{
  "d_model": 256,
  "n_head": 2,
  "activation": "tanh_gelu",
  "tie_embeddings": false,
  "init_std_qkv": 0.0249,
  "beta1": 0.95,
  "lr_head": 0.0132,
  "grad_clip": 2.0,
  "warmup_steps": 200,
  "decay_shape": "linear",
  "batch_tokens": 65536,
  "seq_len": 1024,
  "dataset": "wikipedia_en"
}
MLP neurons of a small language model. Each row is named by its layer, matrix (up: input weights) and neuron, and shows model dimensions 112-207. Each number is 128 + 32 x the weight over its row's rms, rounded and kept within 0 to 255.
After each neuron's rows, "fires in" lists the words (lower case) most often at its 100 highest values on Wikipedia text that the model never trained on. A number after a token or word is its count.

L2.up156 [163 148 158 148 153 149  84 110  43 100 122 117 158 187 154 119 170 117 140 188 113 194 175  93 112 108 126  79  92 106 149 125 102 162 106 122  97 101  83 184 112 124  77 107  86 152 147 123 140 112 143 136 138  74 128 103 111 141 135 145 155 187 126 112 108 141  65 188 137 156 139 168 122 126 121  77 133 136 143 101 148  98 101 138 103 154 180  97 190 156 126 134  71 101 161 130]
fires in: "new" 48, "para" 6

L15.up691 [103 119  97 149  80 104 202  80 138 164 113 130 148 132 151 114 131  93 115 104 131  92 120 104 100 186 158 149 108 165 113 103 171 119 159 143 149 125 169 109 127 146  61  80 137 179  66 191 124 150 138  85 109 121 129 156 161 153 109  79 133 138 134  73 191  99  83  66 121  96 215 112 133  72 145 142 167 140 149 127 141  98 172 134 155 172 130 126 123 101 121 142 139  77 116  97]
fires in: "to" 86

L2.up28 [126 187 113 163  82 136 139  87 114 192 156 173 151  52 112 157 100 151 104 137 127 198 134 119  75  73 150 163 152 213 148 160  85  96 105 162 104  99 163 103 152  88 140 156 120  65 117 116 103 134 157 113 145 104 159 112 137  98 163 103 136 100 158 134 114 102 121  78 123 159 179  87  81 114 117 130 121 125 148 116 122  87 157 119 163 144 157 111 116 141 151 181 166 178 162 132]
fires in: "first" 20, "third" 12, "second" 11, "three" 7, "8th" 5, "20th" 5

L15.up314 [116  75  94 138 144 117 125 130 121 168 141 228 159 149 127 141  48 177  71 142 143 116 141 124 134 124 180 165 115 170 187 103 149 133 112 130 135 108 185 109 127 121 178 181 134 119 175 144 175 127 152  97  86 142 154 147  88 116  80 148 113 166 102 123  97 181  71 193 132 159 135 112  67 116 152  76 113 154 160 116 187  52 132 205 147 138 155 162 121 187 150  94 178 150 118  51]
fires in: "on" 50

L6.up406 [140 140 183 167  80 140 144  82 107 122  99 156 152 130 128  78 154 125 107 164 129 140  92 127 114 163  82 108 144 175 146 135 166 163  77 125  42 132 102 109 100 127 168 125 111 183  88 115 112 111 193 154 155 155  51  93 176 152 160 108  76 154 135 151  72  45 169 108 104 130 255 154 150 112  98  95 133 119 124 128 109 107  77 107 142  98 146 150 146 125 123 164 101 173 152  90]
fires in: "at" 27, "to" 15, "too" 5, "by" 5

L12.up640 [155  99  87 107 155 160  98 118 149 109 112 137 164  43 126  83 158 124  70 105 164 153 105 141  80 117 174 143 119 156  91 127 146 128 125 145  74 106 151  82 111 131 160 134 114 116 186  99 155 211 145  91 110 105  85 129  94 148 161 113 145  98 139 139 152  47 147 159 156 116 135 128 140 132 185 208 139  76 216 153 131  94 153  94 139 140 146 139 123  94 136 102 133  99 176 136]
fires in: "first" 17, "only" 15, "all" 7, "appearances" 6, "just" 5, "least" 5

L11.up432 [100 147 167 142 173  97 185 109 116 149 169 207 140 123 195 113 185 177 147 108 144 114  70 151 180  77 104 136  96 146 126  87 115 108 173 147  19 141 122 123 160  92 126  95 120 105 145 176 114 101 182  72 113 131  80 136 137 115 133 107 150 132 168 129 115 109 137 147 133 145 157 138 149 132 130 139  88 137 148 144  90 206 115 167 105 104 154 128 128 136 155  74 115 138 166 163]
fires in: "is" 20, "was" 13, "such" 10, "just" 9, "once" 4

L8.up610 [ 80 103 152 124 175  97 138 144 142 152 116 140  91 144 112 135 115 127  73 164 137 174  91 125 132 129 149 183 149 122 101  70 183 123 132 131 174  30  95 115  66  79 149 119  77 175 138  98  99  76 211 149 114 132 170 132 164 198 150 131 158 159 164 183 186 119 157 173 152 135 164 122  85 162 116 109 168 145 118 122 148 132 170 120 142 146 138 165 133 109 134 166 155 111 124  85]
fires in: "on" 33, "at" 9, "by" 8

L4.up654 [140 113 134 130 188 148 106 110 142 157 109 109  86 158 141 130  91 194 123 175 134 155  73 149 134 170 123 116 134 139 135 174  99  96  90 146  59 192 138  70 107  83 147 100 121 129 144 100 180 127 114 120 164 197  48 130 121  83 104 106 123 154  75 144 116  98 200  70 173 128 142 144 114 139 128  92 141  89 141 115 114 113 180 172 132 159 142 155 193 158 138 113  80 123  88  87]
fires in: "that" 40, "since" 11, "however" 7

L4.up650 [ 82 116 123 140  80 154 149 138 135 186  66 158 123 211 124  93 107  99  46  85 119 115  85 124 133 126 130 114 110 150  88 122 187 223 128 122 123 142 118  91 102  77  89 115  94 157  99 110 157 132 126 125 105 125 156 120  95 125 135 104 100 106 165 126 128 151  38 126 152 123 127 112 126 194  91  85 154 120 149 152 111 163 115 150 106 150 113 121  98 148  99 152  85 126 116 133]
fires in: "there" 38, "they" 9, "race" 5, "chromosome" 4, "gene" 4

L11.up319 [137 141  65  72 164 116 134  72 106 173 109 137  84 114 153 130 123 139 140  70 158  62 175 135 178 121  96  98  83 180 107 152 142 139 139 113 153  88 108  99 100 144 139 167 155 140 102 100 147 133 115 142 149 144 178 138 133 131 154 168  79 192 108 169 152 137 155 118 142 122 201  73 138 115  89  90  88 188 134 147 144 137 109  91 122 170  97 109  84 186  90 141 107 139 133  71]
fires in: "as" 18, "later" 15, "also" 11, "then" 8, "with" 6, "now" 5

L6.up507 [136 101 156 108  97 185 108 114 174 130  68  81  79 169 109 138 137 121 220 108 126 114 121 100 111 165 116 130 138 131 151 155 177  86 179  94 151 146 134 188  56 100 172 124 108 121 189 119 100 157 103 120  82  74 129 146 116 103 136 124 131 124 125 141  79 122 188 122  92 108 129 144 136 161  99 155  96 107 138 133 121 120 143 108 144 103 159 143 121 166 138 117 126 127 178 112]
fires in: "you" 14, "i" 13, "he" 10, "we" 5, "she" 5, "there" 4

L7.up135 [171 113 160 109 146 149 167 123 161  71  92 115 157  96  98 179  95 142 108 184 144 129 166 117  81 106 148  96 100 144 204 108 141 147 140 134 150 128 116  87  92  84 127 133 156 124 140 136 129 115 134 120 133  97 113  71 174 133 108 156  73 163 155 107 152 123  89 147 104 121  93 145 124 157 139 167 167 150  48 108 115 146 170 125 160 124 141 101 185  94 181 147 170 199  89  47]
fires in: "on" 26, "and" 13, "megalodon" 5, "territories" 4, "brief" 4

L15.up609 [139 175 137 122  90 159 182  97 142 121 164 132 135  86 131  80 131 108 137 102  82 176  97 122 125 116  60 150 129 165 110 161  94 120  85 111 170  75 161 144 124 199 132  88 136 100  94 107 184 173 120 114  42 181 115  91 131 102 140 211 106 168  82  90 102 109 105 113 156 185 155 144 121  91 122 149 155 110 132 155 121 125 143  86 136 111 151  70 106  80 110 132 157 129 228  89]
fires in: "a" 31, "one" 12, "no" 11, "the" 4

L3.up45 [125  70 142 153 159 120  98 116 119 102 115  97 128 139 115 103 126 116 125 124 139 129 112 109 146  94 118  92 121 109 155 113 126 113 168 132  86 165 158 175 173 116 147 135 127 158  54 161 155 168 139 135 146 107  96 123 142  94 120 190 224 101 189 207 125 113 132 107 125 137 158 117 127  64 122 105 133 149 142 102 141 103 143 138 178 138 144 154 140  74 110 155  91 133  89 140]
fires in: "state" 18, "county" 13, "junction" 8, "railway" 7, "ohio" 5, "town" 4

L7.up169 [110 125 146 146 112 134 131 145 122 163 108  89 109 198 136 127  93 139 147  84 124 115  98 132 120 151 108 102 136 135 115 167 194 111 101 188 135 126 158 154 105 169 111 190  84 122 188 105  90 125  75 141 131 113 108 137 159  97 131  73 134  85 120 112 173 136 177  81  89 143 163 148  76 171  71 134 192  84 128 179 152 125 125  90 139 129 164 157 158 141 138 137 131 112 193  84]
fires in: "to" 74, "wishes" 4

L2.up487 [121 107 127 145  95 141 151 110 140  99 131 144 111 131 157 144  99 116 130 164 179 175  50 115 109 142 126 155 128 100 137 142 131 123 187 129 150 137 119 125 194 135 180 127 180 166 130 174  87 139 127  83 115 175  95 170 145 159 132 129 113 119 138 141 127  92 160 135 137  89 191 133 128  43  85 127  97 105 144  90 167 105 147 109  98  61 156  99 148  99 157  82 178 142 125 131]
fires in: "engine" 19, "guitar" 10, "bass" 7, "academic" 6, "guitarist" 5, "cycling" 5

L6.up148 [103  95 132  85  48 125  97 162 125 136  91 154 140 107 142  50 165 208 133  98  98  66  90 172 151  96 132 158 121 123  84 178 148 128 167 124 119 129  98 140 146 117 129 118 177 119 137 157 116 106 109  46 150 185 213 177 119 121 102  96  97 108 132 134 152 138 104 138 159  90 160 160 135 182 104  62 125 189 131 190 137 198 130 119 128 103 155 124 149 155  78 134 125 156  91 119]
fires in: "also" 24, "now" 8, "this" 8, "such" 6, "currently" 6, "thus" 4

L16.up555 [170  97 117 130  69 156 166 149  79 130 132 112 100 130 165 100  63 119  78  97 121  62 140  97  52 131 110 147 124 133 120 151 141 134 121 172 110 156  70 133 144 104 192 139 122  94  55  88 189 101 123 146 189 168  86  65  92 125  94 153 104 184 130 127 145 109 125 158 121 161 115 117 137 130 155  89 196 147 148 160 108  88  87 139 110 136 103 112  94 184 173 111 144 147 148 104]
fires in: "have" 16, "has" 14, "been" 11, "were" 7, "was" 4, "also" 4

L4.up391 [105 159 123  91 128  61 128 103 117 204 141  88 158 149  96 128 128 139 161  91  82 112 128 129 128 104  83 105  63 105 140 149 120 103 111 146 163  92 106 114  89 161 145 162 162 139  96 148 118 121 150 190 111 142 139 146 122 119 117 126 163 114 129 127 134 101 163  53 129 141 138 117  61 143 165 114 121 140 140  98 132 152  93 165 103 136  71 169 122 165 158 228 112  70 110 163]
fires in: "women" 35, "men" 16, "children" 6, "students" 5, "mention" 4

L4.up745 [153 159 106 145 127 139 138 142 172 151  99 101 117 109  66 168 101 144 144 115 102 141  96  75 177 164 145  40  92 145 107 148 154 134 128 112 111  97 127 114 120  80 100 137 140 120 180 169 126  96 118  84 131 118 128 104 136 178  51 103  67 166 108 125 138 123  86  94 132 158 130 116 126 126 159  92 117 123 109 156 112 143 192 160  86 126 148 145 130 165  67 166 117 147 152 139]
fires in: "also" 14, "website" 9, "june" 8, "pts" 7, "album" 7, "october" 6

L11.up597 [170 102  96 188 115 130 105 134  86 176 182 141  78 102 140 166 132 118 173 108  76 120  92 159 158 182 210  81 124 143 156 115 178 135  79 157 165 122 146 154 123 160 153 183  32 100 202 115 174 117 133 144 125 160 152 136 153 108 120 108 125 185 111 121 115  83 179 146  80 165 153 118 129 123  60 145 144 105 160  18  67 147  67 115 119 132 135 104 112 131 110 191 141 123 128  83]
fires in: "an" 55, "sinfonietta" 4, "to" 4

L3.up37 [148 190 151 103  88 131 162 111 130 139 114 144 122 132 111 192 129 183 130  83 203 104  92  84 155 103  85 127 124 123 144 133 108  92 141 150 143  82 165  96 153 146  98  54 172 119 114 154 169 153  93  95 107 148 121 112 122 127 138 160 134 137 117 128 153 145 123 143 147 147  50 149 162 135  92 119 122  97 129 141 130 124 144 129 126 146 186 128 134 149 146 153  86 132 150 159]
fires in: "born" 26, "family" 17, "women" 9, "children" 8, "girls" 5

L3.up36 [111 144 106 101 101 203 113 128 157 115 132 103 199 106 112 178 120 121 107 187 174 136 130 160 129 112 144 181 161  98 183 128 188 102 109 148 114 106 123 118 182 130 109 173 132 167 143 133  80 130 159 199 157 116  78 141 122  83 128 171 133 107 164  73 144 145 155 123  93 163 160 126 142 135 139 172 124 115 145  65  93 103 131 117 150 123 146 145  68 107 124  30 147 148 124  97]
fires in: "than" 33, "what" 8, "those" 8, "little" 7, "way" 7, "median" 4

L10.up462 [127 142 113  66 128  79  79 177 110 144  85 111  83 138 114 132  73 184 184 219 152 187 159  78 136 105 131 107 118 140  83  80 143  85 163 185 156 102  80 147  64  58 105 126 171  92 106 103 105 102 128 126 140  86 130  68  85 174  83 105 123  98 102 156  99 149 185 112 121 137 133  74 122 123 157 144 133  86 238 147  91 158  66 185 131 101 125 127 112  87 123 133 141 147  77 113]
fires in: "by" 32, "at" 14, "age" 5, "state" 4, "team" 4

L4.up264 [157  55 147 150 119 131 136 156 128 153 154 150 137 123  92 186 157  97 176 144 126 107  84 154 169 146 160 109 145 141  91 110 114 158 140 152  83  66 131 121 160 124 113  93 126 110 125 145 127  93 185 100  76 128 137 154  98 168 136 110  66 122 145  72 159 103 107 115 110 185 113 190  81 136  98 113 139  91 179 152 191 155 139  69  99 136 151  77  94 141 151 106 133 124  78 194]
fires in: "each" 25, "this" 11, "without" 11, "any" 6

L12.up467 [103 126 123 143 184 169  61 160 144 113 132 179  68 121 128 135 131 101 143 142 159  94  92  69 159 165 113  92 174 173 147 117 144 112 114 166 132 130 118  94  62 155 190 147  68 112 124  99 110 113 180 110 121 107 132  89 156 113  77 139 148 115 129 110 100 154 116 162 200 129 119 117 153 125  99 134  95 136 117 143 108 116 106  53 145 136 166 100  75 124 111 183 121 109  72  98]
fires in: "an" 43, "as" 17, "one" 17, "that" 7

L15.up145 [ 99 110 172 123 136 146 121 121 118 111  74 145 144 114 174  94 154 135 147 153 140  89  78 146 108 132 108 133  99 120 111 123  78 127  68 122 113 148 111  71 147 110 155 106 127 113 122 195 115 156 174  99 141 107 110 117 102 183 164 121 129 111  69 142 163 147 142 146 100 219 145 143 135  89 139 137 109 139 170 163 154 119 136 113 125 107 161 186  69 148 121 180 108 150 100  95]
fires in: "until" 39, "number" 8, "from" 8, "to" 7, "since" 4

L12.up741 [ 85 117 123 120 189 132 120 140 139 115 132 152 161  92 159 149 116 114 124 176 139 150 144  97  75 116  85 154 115  88 120 124 106 152  96 155  94 100 117 108 127 202 126 101  50 139 150  77 108 178 136 154 114 168 129 115 147 147 150  80 121 144  94 131 161 126 124  83  54 167 172 103 166 130 141 104 118 133 186 112 131 129 125  88 146 126 167 146 175 102 102 129 166 165 179 100]
fires in: "the" 61, "famicom" 6, "this" 5

L10.up384 [174 149 146 154 157 196 100 171 107  91 151 109  76 128  79 129 123 115  83 109 124 183  94 121 133 174 157  73 151 167 145 109 135 168 126 151 160  92 146 123 111 164 129 113  10 145 173 133 133 125 107  91  93  72 188 139  64 180 135 147  71 124 175 111 146 120 129 118 188 141 137 148 141 106  92 134 161 194 115 116 130  85 107 120 156  44  85 140  91 140  98 166 143 157  90 163]
fires in: "this" 69, "it" 12, "each" 8

L3.up623 [125 140  87 108 112 126 105 143 119 101 128 120 175 115  74 168 111 110 162  96 215  80  77  69 148 180 112 112 157 152 159 112 135 117 163 138  98 134 129 107 119 131 121 117 143 100 127  93 127 173 103  80 112 143 113 125 153 240 132 127 147 109 157 137 129 129 210 101  71 113 141 147 122  94 169 113 118 136 199  68  87 110 176 130 151 138 174 166  97 136  65 121 114 147 139 153]
fires in: "area" 19, "by" 19, "located" 10, "speed" 5, "from" 4, "born" 4

L15.up344 [156 163 124 161 111 158 165 110 115 162  82 145 145 110  79 165 129 151 166 141 173 117 118  69 190  84 156 106 131 139 129 107 136 125  76 124  83 210 162  97 144 136 127 145  98  62 150 152  93  88 140 122 159 158 106  73 133 134 119 103 125 139  96 167 140 127 134 146 140 105 132 145  97  78 196 162 113 137 130  63 151 139 144 126 181 148 106 155 159 138 124 121 147 136 173 149]
fires in: "was" 41, "died" 7, "michael" 4

L3.up410 [164 106 154 121 108  91 145 115 122 147  80 137 151 145 108  76  75 185 129 140 154 158 140 143 192  98 137  36 136 124 133 163 152 154 133 124 152 139 145  86 141  97 143 105 181 135  99 121 107 142 127 134 185 186  99 160 136 172 166 148 117 150 157 100 164 164  99  92 137 113 145 145 104 132 126 117 129 125 103 121  84 141  39 130 144 118 133 100 115 143 135 159 171  97  82 132]
fires in: "high" 40, "strong" 10, "heavy" 5, "highest" 4, "chronology" 4

L15.up612 [ 91  82 101 132 155 119 162 137 136  80 114 195 122 116 137  97 126 151  67 148 151 127 121 136 130 125 110 144  90  79 125 205 184  99 128 162 128 180  88 136 110 136 191 133 152 110 118 216 125 129 105 108 123 123 172 116  83 104 166 105 151 128  95  85 100  67 118 124 119 169  67 140 114 140 164 112 116 130 132  82 158  85 158 139 164  99 118 152  89 144  94 101 140 110 122 151]
fires in: "be" 30, "a" 13, "was" 4, "for" 4, "been" 4

L3.up122 [174  67 126 137 141 136  54 147  90 116 121 111 109 152 129 138 178 141 107 125  89 118 144 168 122 100 119 120  93 215 158  95 127 140 218 135  93 112 110 103 162 157  96  95 155  77 143 112 113 150 146 142 140 182 123  84 161 189 112 167 121 115 111 128 120  87 113  85 210  92 141 127 147 136 122  84 111  69 144 149 129 120 105 179 138 134 122 154 115 155 114 148 187 123  99 157]
fires in: "from" 31, "de" 10, "2023" 5, "2015" 4, "traded" 4, "2011" 4

L4.up311 [138 112 168  88 111 123 140 101 129 110 106 121 130 161 144 141 128 125  93 136 150 213 138  71 119 153  85 144 158 128  94 135 135 185 175 128 143 113 179 109 123  83 123 126 116  44 114 184 153 113  98  79 122 165 170 129 142  98  83 149 126 121  92 133 169  85 103 163  92 155 136 169 106  51 133 148  52 134 133 135 156  86 149  95  71 133 131 152 122 114 170 111 123 132 116  73]
fires in: "family" 17, "career" 13, "war" 12, "prime" 10